From a checkpoint of a small transformer trained on Wikipedia.
Size: 8 layers, width 640, 5 heads of 128, MLP 2560 tanh GELU, vocabulary 32000, 80.6M parameters.
Architecture: learned positions, biases, untied embeddings.
Training: a variant of Muon for these matrices, 1066M tokens.
MLP neurons of a small language model. Each row is named by its layer, matrix (up: input weights; down: output weights) and neuron, and shows model dimensions 426-617. Each number is 128 + 24 x the weight over its row's rms, rounded and kept within 0 to 255. Numbers have three digits each.
Before each neuron's rows is what it responds to, as a language model described it from the Wikipedia text at the highest values.

Mostly the article a/A starting a noun phrase after a verb or comma (has a somber, Abel, a former), plus 's clitics and has/have auxiliaries.
L4.up619:109135126184145090143129117125122133104112144102127147090086099137096129079145125126146105156105121145124094162103112148125149138139145096113161149128110159086163151115162159163151117141103134111131137107143121146123136148118210141100108088129149101127140154119174124144148205146142097118110132133141103131151110130107115126136125137130122094111140132091120121165128154110141115087165163121153126133117127116152114131085102063117162124116152122109119161125149108129176107123132151148100115097117115150109160136137117142122086131114147128176077138163082191146112127159152152109
L4.down619:133114127135092144111120166094146136124103115137163148121145143128187164127103141183151128123142095158153147103135147121164139153133192132142123116154138122128098167105133130105158130129102100165125114150093131117151107098135081126151111164141110151136108122118169135102120086136125128146152154132148130138140116108180149131114134150192160117171137119122139126121128166162124180103124066127136133124123118153110146108150157168124114107108117125117165145099133115132102119156114118152139140121173120138125128100157112143199136121124129141100143123167158117123105077153129137130

Nouns right after an article that name an encounter, statement or contest, especially interview in "In an interview", also fight, debut, agreement.
L4.up797:122162123110106157082129146127125190145116113124119100133113123136148124106070139112114163091130126165095108124130143160111108170149143122160136136109158113087118128110128098105138172124168148117105145160121152122153111103124147111125107113145118136122151150139113135128125135107133088117119085146149156113114127125135188128118114081137126143110110146110149170127151142115185145170147118132129132161074147100136102118115128146126164127138143134087113109125157150082134136078106133127132070110099122140143159130127110103104086144104139192086120128141092098111124145121101108151
L4.down797:130138129146133160113168135160118142120110121103114133146131122150165127120106104140153117141133116114146114116147106155090141113151148156122175099123132153124169149146119129138123154159052149139167097147119127115111136112153159154149162128164163118092140134131114132115120084132123140099111089096128118124074130157096107139098141130102158153143098134089097132094140126146120120172085137124137122148140100149119137144128113142148114141151093167091143144114122118114138124134142101144126091139107123167128103125099105094113086155136120108143099124161130163118112179163143161099

The number one and singular distributive quantifiers, such as "1" in table cells and scores, "one" in "one of", "each", and "every".
L2.up2427:138110136129098105119102138164167094096136116139123124133121102124104160159113085147162138132128128108136102142170153152095135108120138116108127130103146095162110142105151162151085117119105128132146100142162142141124110133119115108133145120117116125129137115132150128152117141154158157142118112153103129086117166146138143132134101129128115140119144124101115113118150128128132161129134114127148125143116105163149113155131133152100136104129135096144149084151103162136194112140120123146114097107147151143113107114134141091121134123132129138124116112138074193107108101131133123153
L2.down2427:121142090133129111101113146167139149129184192174067124122178134097116115163086181154138141159119147134181054123159134162162122104077121141109129136140088121118112109136137134147109134156140123108108100145081125139139127162136076102165097118151100196089216132146156115108125096123127145134145120200119093140169127115129133110152149108099159149142150122130147154110161119097130126116126131179140113119148134163146140118136139139126168112087145119138160172102109117131128106139092144082166132105139122132095119098141125100154142115118105122129111121119132205119098138147150113119

First one- or two-letter piece of a word split into several tokens, often a rare noun or name, such as ma in madrasas, b in blinatumomab, go in gobies.
L3.up2067:113115110148162112166139068132107080166138129192114150168115149159152153128149147080143182179131145125114144142101114081140094083120129118126113114131125148182103154077147168128121133100121148117142146131139109138131086109170177116175132092130151120111106124099163110096135104078123171126113134138148144107081128156175122138089070153138080142111116092120084158085124150140185105115102151080100085146116098156090158152120096107112135146140082081137139139152132119121091132127107149137118157129150133158111147123101093116170151142149158141169147097161108105106164146103125136133
L3.down2067:171120124255126140159137121156171189095112137109112153118141140106148097145096144122147126150147110096122172136128086128151160132144117141155121099144164180131118166152138128094151139196107128103115091157122124107105161117132157110126135116111132118131178145161100142137122164129183153129129095141130141138159165149124144134109160159146127146154147151129133125116143146153177121150137128121157129136097164135185124121122138153140102121116117174114159160130135129154125148124106092141138148142173094092126130138123156179177134132122156127145148105102095168132126121119150126133

Three unrelated groups: small numbers in table cells or lists (2, 5, Crew: 6), single capital letters inside initials or acronyms (T.E.B., SBEs), and verbs just after a subject (comes, closed, began).
L4.up1382:123097108086120172136110161107140111113124141147132177115104114131092132103159130110090164097121100120139133162098135106154183082121128128103117141122124139117135150100130157110150089099100134135133114073119110107127161117172167082116135100127101132107112162154141110141138167114150085121118113121143128170152142128131131095108144105135155154142131181161146146163122141126116197103160081114130180142093118107144123154128177108126179099124093129148135121158150149122136118103134108154121145140105146171130156123151140133137087128146109149111165155128133124137110185107123129121
L4.down1382:131129105096128096105114146136117115093104121187070124129140130149142159147110097167125143127160161139146111112117107134109124143138120096124119126108178101120132112117162070139117140173143141131096153099114131096130129147101116167182133128132125124150152130131130141111105105126106140090143139129102103130115109079132140097136174086121117105133116128148156090083124078140166097141121130101146148121105104128147142122148114164147114106160162146098104157071115170124129161152150118066148138141118103167134125125140113117146125152122140114161105114163113148106131127121160155128

Final or middle word pieces inside multi-token proper names, mostly people, e.g. Litman-en, Arjunavar-man, Wencesla-o; occasionally "was"/"earned" after a person.
L4.up2423:130125141116152107116143117114122115121119094087106114123140089133114117129120119091119090114082117158111098117123118188118080148128118137120077096121107094116128083167143133141112118126152117145129121149094126108087131136116133108147098133139165103120151129109127109100161151126114131147124127136146131126149120134117178128083116134102111112146088120188156158179087138087142162104141184140149173126079116109146122136142100156157151102085122140136113130142107141145137186120174138114151126124101112169160135137080148161152133176091134138108120121090122124116147100098154153169
L4.down2423:121074164132146136175168135068134140146152119137127104134095164131154109132079122129113105155116158154077121135128120126137157086147152096132091149111137125176137159178146137171119131129119123105125147149120096121088182157101149120076110098153125143118127148150101126131110096133122136087149135165130139137132153104123167137074118141165124147140124110130124161119142102092158115103120137103191130157121129129122113140116135167186133162104114156103108174132130091112165181157100120131157138132098078177146127125109101103133143151166115140098154108078162104113121205121112138144

Verbs of change, alteration or movement, often passive after was/were, such as altered, changed, reduced, moved, lost, returned, including word-final pieces like -ed and -ing.
L2.up2193:097129109131133159136112124127105095112138132111140136108163100082117140104151138097099090142106121094105147142140135067128125129129121160112158138086097120075146139086118081118135117080076162122194087120140185117131143176123122116091105106149109138156120124097123135128132116128167116108082170116088126161125128090127096102142144106110158148099115133103143161096120120140186137134156108103158098139101104145125151145126124127119172136131132130155122121128178117152096103096122164140113144114165105151160117106124146148110115151101147156089119154126153101108117136109110138167
L2.down2193:117139130152188155100153156136147143096116152118151098141172116081133102086116129146146091116112152128152116134145104082168131124183104130125153155100097140106162141150133112112126162083100094118162104111153133113187171124117150132141121117135133155145116115130113117139149152099135109120100132153127122170137144122147124104127128108134114173054096106123190117127167108128175130116124150141140117113118122143124127142110084156096127090138069122150107155162122113146143092109143157144125130136162129165136134131147102142110120162125136155134119126172126088133115134152114155114

Nouns naming a cause or triggering event, or the article starting one, after phrases like due to, because of, following, in the face of, e.g. concerns, pandemic, defeat, fire.
L2.up863:125086107146117173110128142154111124127135139130129119125131091050182150084109149115150112119173137066173127132143118127183135112143069156131116125096145155160135144086130114123132119095106119122154139079112148148128166086084112153089105150131166159114093076103142101060162160108132066102139142164104126092113129118114060138141135078168142132082137141149108155148129107146148128122125125145105100130125114112150141109104113113120153131126086101115092120152115141134157149120145158148144154098131083136145160150126108131133121145126142127128125118139119158109124148128118123124
L2.down863:173153124140140131085140137125166179105126112151145109087134088132124093077139110139129103080082149109084115160139160130133126104137138131157128125148145152131134148095144121123145137076102115131150141126147100120134172130088127122152131095125125152115152131140114128067127100126099116155110140138130167135125118121107112151127184109159114148120139115109135162124114109126098157144089116114129124143129127121089168108159104104148127143141075124140103156137153140123124175106109123145146154119100144115136177121188179123112146165113124138139146118159175140168142121138087120119

Second newline of a blank line in wiki text, mostly just after a section heading like ==Episodes== or = Battle =, also between paragraphs.
L2.up2360:137149143143121098154076138123134154126107117159159145152125137141138146100147135135075115129125151124128148083088126126097146117176125164149102157099148114123117104133134074135147128106178109133127135126120145120138100137206157122086113146097103138170117111170118134123096122165131129099118119132100141103137111128150142094136104121140139122126158104111116107158152131157147098098155107152111131171123121110147096160136135108114128099131108109091127127083103128127120139098213083118141138176148069117136129139107127146166045182093138122173081125121131112127184120151114122093
L2.down2360:123183124206141107105103114162135129101123125124154135150155101194150121119132159144112129132152146116175165077124114161145132153159142157126141135115146127118133106138141122121105138117116089149141149127126135102144110156150112144128164118070105152056177110132107186120089166134131125128115129131156169115171103112134101122130133113089132122107137150165138143055136120121119126079138137123112165170159118127139136107161138120157147143136158146123143107124138144119111137124255126130120135141140137111112133134137120131170100160122148194113088109112153142102154160153181127098

Punctuation and short function tokens opening or inside quoted song, album, episode or place titles, e.g. an opening quote, The, the apostrophe-t in Don't.
L4.up2235:123126085133117112171142115079132134135084072147137106130152121114106143074174143134122135148112121163169126162129107121137139112144169101155091150164111140132155125133120108137144109109132119138075137087116141126180082151117088130130147129119156147129136092151085133113117092153112085150106083089113115186116126145120139130106118139079149110126146141118100111129109144162125119152150161131116116166158131091145118133163128110129150147116119097112213136105184152141132147101119105105126144100087134112093090150117124126123106092129122144149106142133115098149134158157132110165
L4.down2235:146117192115164112124114158142156163157069143123126150190154114129182131176106113167141171152130144136107125148115116119173157158154111084071128090109146096115114143084079158091151128082129129113111150117067110137159141120150127086102122118094119137136123136128135123144157134126137124190133138147111130134129154141162110134184100086108150108135087134132146157126116104107136121124173123115166125129123132098104121128127146106144124114148141127156138162156127177111139182123114145134129163119146115142114163164109135165146118126151152152160171088136110094099115098131135124121

Tokens inside quotation marks, mostly early in song titles or quoted speech, such as "No Surrender", "Love in Vain Blues", "My name isn't Bruce,".
L3.up1321:112127115143149084144141117117152119124125092145116122173140107167135115133156145120139109128102122129108115121163101148158128105102138080123121155110110096147091111130169095093095116157161125127108110080112132152139127110143150186082113086106088141132157157126128146111135117150122128113165127144113167105091122130130141117125159122156133089156134122128090133107125114093109168155169114131093137167112144174170136106128154174125139131062105145104091074126142150122150125099117133142136103135072104138080090122154136121141156145115125165063135130152068117104098107132147147165
L3.down1321:109099120128143097175099119072162139119127162105153127155151142116150131129208100106156124137145106173128151138141136126134125111120131111084175130113143100154161136106090130134148115137149118152104150125124141145132148183161099122115110107103108157090105156089136125103185112157119133154126127115113135130113197130141125117080124129162132148111122092100153141137112158092127120073186123137129145092111137068144148141121122129103119088104201176144139140160139135117157121147122093132115084095117134132142146121147118123123132160122121121111164159164129149141102139165107115202

Mainly the word water (drinking water, waterborne, water resources) and related words like food, land, tributary; also and inside institution names, and table pipes.
L3.up2530:137126145139142094105142136093129120123108142150108121095096144115093097154119132162124124158088137140138133111133109114182096141142135139137180110063129164136139149143134120085127139162108149172167110114127120150137101152083115128072102115161115098146133116145125162124110122130125141160176161144109143126116122118116111195108111181107140131159127079137091088110108116107100108099113106093122048148122179103095088106117140113136125101126158167141140125152157103138083096092108117133145073162127122118123121142108125156128154125081137108100116186096111103099106138086108128115
L3.down2530:154136113111122105090137119100194108083165134139123114099139092117168122133112199141081150108116061123097131121137146138158115182129155131157156134095119143149076131159126134120122088093153107144121124125129134145153102149146104141135124179129123077119172140112095101180083095128117132152139187155145124137186134126139157122109073126134121098126135098160117089145153143125069129108139155151092101109122122113093135107093149132107056134114121115123171147135119103125122136163172150096149088141112126176157156120096092140121115089139096099123146117132140111088119122121168110146

Evaluative or reception words, often after degree words like more, quite or most, as in more critical, quite popular, most noted, plus scattered word-piece endings.
L3.up1059:122144081136144104107143122120144144095148128130126167120101078123087133089120101131170078123141133089061118105112111160102114144102126112156118115138148112065139084070120106104150100123097153123102120115147096134108126141069134104117118152127160131111147148152158168106116149104142091139147126120134192104083091101084157142104135150180145129156157133125088151153131123124133088146146120115117121111107142140122105135152099181107145126157158145103140137139100131145119072131186138108127127113123135106146114120112141119179135122169140108117173099157124117115144128149140126140
L3.down1059:172108117076125128102063157181112121146108092137123100143147152149122150120101094112115120140127101138111117102113134092104057125118083153161098122126105105168149142143108147147131100110128141116143122117129162115177130108145114084141148143138112168136137107169119089132193175123126108128129106074107094114138095134128118111143149168086095138111104070110157113100190135133114095111153133153136148096101175126096135129130140084104118172111079167166128150095165119081136102155151105117116123124144131156172090126136072074126113144158137133165073177117106137117139133149075084106

First word-piece of an unfamiliar multi-piece proper name, usually a foreign surname, place or species epithet, in lists, citations and tables, often after a hyphen or comma (Gonzalez-Maeso, Coshocton, Platycerium wandae).
L3.up770:139131106174132143120130057128132142128123139172202157191100141139156144102136150133129134119152113166097144102099088118150127092155125145117109129141123149145123147100165110114152150131152150136096153116098132155166096119149113123126144102124149107111108097110116085092134157155112114125141136097131086081118122142156128077150128160102100114129086152114140140151134115132127118117104111121106156136091117152141121141159124118136123116127144109095136109174152100148104134132118123129084130122109119155082146144090127114126111173129081159131149149116171110089134115128131102112
L3.down770:124136129189098120118135109092165139136108179128094136124114106142112134187120162101120151092136137149171162119141168115128149124124159116120123119143117131181116117097100149130105107071074146124106104160159122177117151135096106128087151162144119144170143148169092140124133105141178115108148080123124087143130164113146151067100103124099139099127129133114116120079186098134120132101141131118143173145151135110132146108166094139166099101162095135149132130114161133137158162120108109106094138111145111129143103102133168143105092097106135102098119123152078173147130104139108142116

Word-initial pieces and number words that open a hyphenated or multi-part term, such as one-year, single-lens, sub(sistence), Vice Premier.
L4.up4:141127102125153140126092133128139120133114123163123137139090099114120123126130100144142128172107153084150139133169131143077141104129113128121133104145152116166160113110146110164140134134094158161152163167152117119181136132129149125117100144118110122145097181113100153121118114129142152130111112164125135100128159124139141139126155168126117154124113106113120133101078175092089093135187137106121163181131138113091125192131094128178149182151082094170139084165090133152155112116080096117134125117145086144123101141144141122163150134139180135140111163152129147130125129149164143123
L4.down4:052081074155128142132095143168110151158152137152110131124119109069152096172103147124147141081126147109107103107145108174124124117143115113148120124166160136127159147102103129103149142107147150146119116147114165099113141152112171113111180167153106134076109143152099092122178104135101109123133156121170109130140122151171155104157186096102139155131144169113104097169143106133116123084132126128140133138113121112178146113106121126100150133124132163179121125125137097126116055128137096141087160109126127169135106120132117129130134100114135123120112105131135138090199130129087138083

Spelled-out cardinal numbers and quantifiers such as three, six, several, usually before a counted noun or hyphen (three-dimensional, six years); sometimes former.
L3.up1947:117124131140158133089125094100098153139116118159100146137150087119155136138108101179146112147098143140143104121113146117156070138115127153156121121110202111107140139121155137105096067132183136120115155120150129142144115115122124111097073083118129126138143185138168146116115134136106143159123118176151124111144175129137146094118128096136137102136131141095127134115135108118108103135130138108135121137117107134141171117118167096124144142123079093128158097111158169138127124115168125113136113117169139128156098132116091146133177099169139149108125122143131101161135128092082137140
L3.down1947:128144104106106108112114106128118129130198173109140107117174107136111084119132129162068129106137137130133133110103091125096104087135083104121172125141126132171172135151141116151158136125112129121152117119127126131140120132131123086148147118136137099092152154161117097135125167090135124110113120105116144155105111113177119148125141097131088176122117166135133213088166145122155116105161142131124086160134123085138128129144129127112154115098143148153168119143078105143091137128126097105149109127138139100084167149125085122124163131156132136143154132149134149075120098135139128134

The indefinite article a in any running prose or titles, after verbs, prepositions or conjunctions, e.g. "play a role", "Diary of a Mad Man", "as a distinct".
L2.up1841:108103176090115075160136147116138104093161136147152143128159089164140133117130149125118139112089134136144129109173142149137196097144146166119105128076143090133141185115138107121118135161149084087147124122131125144126135128129173154142129146140147102091142099130137115080097121138122134104124120123099146129155101105122118086129111137126169124135139102092103105112109120138136098129104134087107126122103126113122100106131081117146176130104108067148154099089128143117120130130121123102121133127109134110144098153106103098128149099146115168154136144138148094141091118122144125136
L2.down1841:110143112133102088153128139126157109095114139115140146164158107167140144120115153188110092121125156162143138145141150152111164120115114128123114130069147128127120133128129096129173153138128117107120154160169143184110069128124140176130115168155135090129180074124141148075152138151133121070082129135116164134122116117149063136115124123143146126148148058112131087148143144109143118123093100144132135131104110109100130109166105112139130157086129110118184112134172109145140151112126122131139133143111113105104128097174099146161127148143111154181117120170131151103067119117165102140

Inner or final word pieces of unfamiliar, often foreign proper names in lists and tables, such as Gravedigga-z, Meri-we-ther, Kesi-man, Olekm-in-sk.
L2.up148:123105137124089104098113126111135114145148116124120151082101151148109113093096101099124114108153196129168114142138134160160114099128163147145183131160130118155123084104081124173113135145109105121140115151126091141102151151120109126152086116148120151125134120123106104109122148160152089145150131117082121079144144083104092095111100115122117127114135152109168126132140126114145128137080105152164169137113122158167184109154113155141134111121123121138143160118128139084110163137111170146090134113138145080105068120133182101170131117117162085160105106099144136128095144126120097104
L2.down148:112133162095123112114149104124095161136152112093120188087132141121107108097134121104141137169128153153133146120134116173170166154133163096131160131156132137144143140147125128133072134159117123104163107148112080146127128168135124092137124145123123118095110133105166127113138118130132094130100124133116141088146143120108125117123078113137090123139129085130129106189105134098102131125106080127124119129128129118141114139142158126071138115064124146140106148155121140123133126131113145133111111113159130092126092121143156091152153163109153117172151135104172112081143087180096144132

Second or later word pieces of a proper name that opens an article or paragraph, often repeating the title, such as Reckon-ing, Saler-nes, Potter-s Bar.
L2.up1219:089080139139137133132122128103126145114083127105112102146092169185114144140159156064135094128118129081108160158124128152108130145161121138182157116134115117160146101130141122119114142116122139115121121175172150127181123146133157138099144108093107131122179103092116149121149064084150092142148115098116130130153122145169132154131116116128107168124154156163124093129118112105127118121086117134111166106104130121077157142165119135073120127124097162147110126107152145124119133128099131116114158132123121150129146140085166105152132152125121146127090103080154141125129100172111177149
L2.down1219:110146185159095137125104101099116128158094142150149150121170143154123132115151133094129123097054100107124117116078100102071096148173117091136128174141098129192187114143119133106129126145143119089088158122136142151148119114146101137161144161105114116163178116088156123141141128132156126108102152142141177107115092103129101138097100121088122135084120134160136113118125114160127119141138122150159143142145120136147172103138159144131120080129145110106146114157111117175111158162131142154140116110103094115121174122150125090136141121147133145154095080071132113145169151127121156101

Function words and possessive 's inside multiword proper names and titles, such as Rookie of the Year, Daughter's Tale, Duke of York.
L2.up2521:130132155124181156122122135137123123139129130139090142167125108134092139127153135162164155164128172152155131158145126105102144149128130145115153149154100128100149099099136125126118100106122048162119098131073089157145139157144139118157104160135144105133179135127097177149141135133094100106144145131130143146115103156129164167138164142135116153102109101114195138128067109110121148099103148133125097148093118112115141110146130120159109131104131139138140171115150184152142117124122137134117119082129122180074131154092104139119136126128146072077143152143133126116122133085117134111
L2.down2521:177105125083130113133125165098129100051095108119103096150121120106139156143118095115146140097149129109126127090118147115140168160125157122122117097082110116145130118131141122105149151116125137138110141140117110102125120148140128148099096127142140142133154123119112160111104134155126090123099144112080122111158130140131159135188106157131169096176139114117193138157146150177138147159107139132082157145124113109129107128151099126157134108120119085165163116110145160134141092135115123147142133096102093151138092115108122090151104113123175120107111068115151124108105110110103114151

Noun or adjective starting a noun phrase, often about land, water or nature (natural slope, water resources, land), plus opening fragments of split words (Bar-stool, Salva-tor).
L4.up1610:120113140109134079123157120131135133134134122122133157133085135155132122103069125108148122121099132111124121109116118131139058130086110127139156155079125116155136142117115096144105118129114148124122125166090113152156114115130163108088200149150147108147091145107118165137155087154131153122113112162146163120123169130076157078118121107129141134143130122126128089130109145117110136135142147144128130148152133133118136127072126142129125142110116140173135139105129130136152114150141189091137122117127113132148190115139113125101132131106111148124155092140159138071135118132126128135
L4.down1610:094140139174150132121143112132119175161112135119130124115086139167156137091148114145174137130111168199136113124123126139129095100138159152090167057104119155127122148135135139102134120139111143132192167100122150132163167146150141103126145171105121170112155161146092098120099143190134158150120149138109108136121170142160135097106154121146112109135103142126132138139130135131105160129131144121116133142135166136089126137141139149111135117109141150111152143111170128143157150140134134131108123119131126123135127116121127164092082115106114120153141115145142103121143100143176102115

Field labels starting table header cells and infobox lines, e.g. Took office, Role, Time zone, plus "and" inside table captions.
L3.up2151:116137135093130104108132120169141099100127112107083157160129122123131132152088160099100155127121113163134093176115094130081115119127104125199134143116171139161122114121184097159104154107137126157161153085125120128154107157091111151124159143121141116133092140116159103078092129068096117132107147123101122110158158121091147129153164121154135121155157127118116144178119131127092104129086119153147091102127128119110091114138168126132102077093089129151132141122128123114174141156118158149128087128154133122114110113141115126135113126101176125173136123101118138125090085141130112113
L3.down2151:128109129197135108098152111134158112123106089144101149108091117142161154136129130091124123109169186129113117108142135127137103176172130117122164142124142135107109128148105146143123121143108110097165119125110175098162145165119133108107092173092164147151092169097142140140103072130111106114104124119095168097124125145127101103144118119135156123127186129085132133143139116118138138147180100157163159145135125140185139183159124153127173130139155115129149149088123140118167070128122174114116116170142165128148136148136109124120152146105113126119151130096116118176143143155129083088

Column-header words and pipe separators in wiki table header rows (Written by, Peak, L), plus infobox labels and short descriptions (camera, newspaper).
L2.up1492:139162095159160145106119084143104119128129156141089128120118105114176143127170116203102126182126087139112111143129143088118140143117137138151131159092171102161107161128115135153098133152103140149121145129136144084101082141078151142141105116127128146133075149108125142163150122139084127152109152144107102114131112095113126134157128115163130070108133137165170110138110124117159122128172095143125132133166104149128159160095127106079116128140124108159122146121101124049157117122148177132113175113131170149097124131096119160114110100135142115138127130133111164133179077155126123109
L2.down1492:165143147191156139126116133128115111129151114131139138143123155144167106115155126134141124105182112153150123164137189127096142127128139150104145109160127165147154123141093132131139160124159116178103100127123147085120125123091101138144119159119105109164097153117058116160108108117120138129116089127099159140137151144125120136132129133142123118122113142159153104155153128104117165154173128122158123132129120110153133160109094122115088101170152154121124146092116181149126130104136155127126140123161121072141116152194088111118111111172161105189152088084129086149125166130147121150

First word-piece of place names, often non-English, in prose, lists and table cells (T in Tlaxcala, Zag in Zagreb, Y in Ystrad); also table cell numbers and line breaks.
L4.up1694:147150152144153146107140110131155131133072153111139128132134133133098114139115148145177089157113185169110161176101140097140089124128148104173124117113124128150111090121146144092141148118202129119118089140121158139115097106109150107178130136133115153112123114120136182100097157135127133137143092102089075121111158139085144145144140133137170122104141123086132125105087138154120100126129153108080110142133111142144122137135117119100138121125122123126104107126137074118085124135138092109101105145174150114097138109096122138103121146140104114112133124098086134080144143135116130118
L4.down1694:123091132175081112109101117173161175116118142105112156139114169113113133167130086191128133089107161092137152117106091129121106122132142094126080130184152149129136122140148133145133129116154149109144161085075117142134152112141116121127121173108142126123108140136136131127101158142129168148141132136150090141119180182138113110067140128104141131142130134137134136121099122138101151094149085131129166110119105128113124120136120160118112111134140079132140138142130143132093180126143150103130106099113113159137141136131146150124101141190095155172110170180151147157139109123110135099

Words inside stock Wikipedia boilerplate such as table headers, infobox fields, captions and section titles, e.g. "club, season and", "List of rivers", "Record low", "Pld | W".
L4.up1343:096082101117150144102105172128156115111152141153113135131080075122180126079154146137141150144123095125097119115091099155108134110127150134121155103115135131134084126161132125163122148115146149156155133134158107120151131161134143107127118146083168104145122140144110134181130177168129142160089126140113155164097145121133165111145128145123127118168112114099128158141126103097145116097129141130146113135144097109095114158132123159140132155099115163136147135118160098209149145115172139081122116146152115106133136142149122122150102111130119128110119128097093121112108118134113086138
L4.down1343:139135099182118141138148130121174109130115168125118134096129123163119083142121121175145120159120152079105149142123167089120118150153101096091138121136109136105092137177086144109105142147157168160110142104156126101090131146176132149143164134131170121167150099143148186153091122128149119159087153160114149109139103108143120161105134122136155106125107079164101097165080128135138140145161138130112096137110109126157162123098123120119141122102114156126104128139128116134143115122104126154112113127146109114156138104147134166125136166155117113129104139106128118136103160096128145141

The token a or A, either the article or the first piece of a split word, e.g. a-phasia, A-jay, a-ces.
L3.up516:092147128096060072166159152123129123085117124094122125151119088157121124108149102119113116125110121143091146140153094122170161108114116094102120102094162131140151150114125097092109112097143101058128124136181137186113112137112154174103096112142168077139116084127115178094134117134115119117100111154151121142140134111138121105118124124107133115151139119116154115149158157103125115132110137085089142138107100137089149123116105120141089108124110079152148145100166157109141136153149124128144164116156129130125122138096105147136155101165117157177118133111120143114102116139132104122
L3.down516:133138088182097079157131139130130109096118141108139179165148097172169108096132157132133135138151164178138155117143128163126155083082145107148135125060136145143114185114144089115178136134144126127129147142182136181125106115153120170111120160122138089127157096122166138060139162160126145129066114130159146126171129124171119164104148134125159119158134111127141104177130133133137119148128117103139126137123136107115130148147117129156116124108121129147149157100200125115127127105126115114169138107133123140101113142100143127156128115153138135174118171152130167148097112175167121143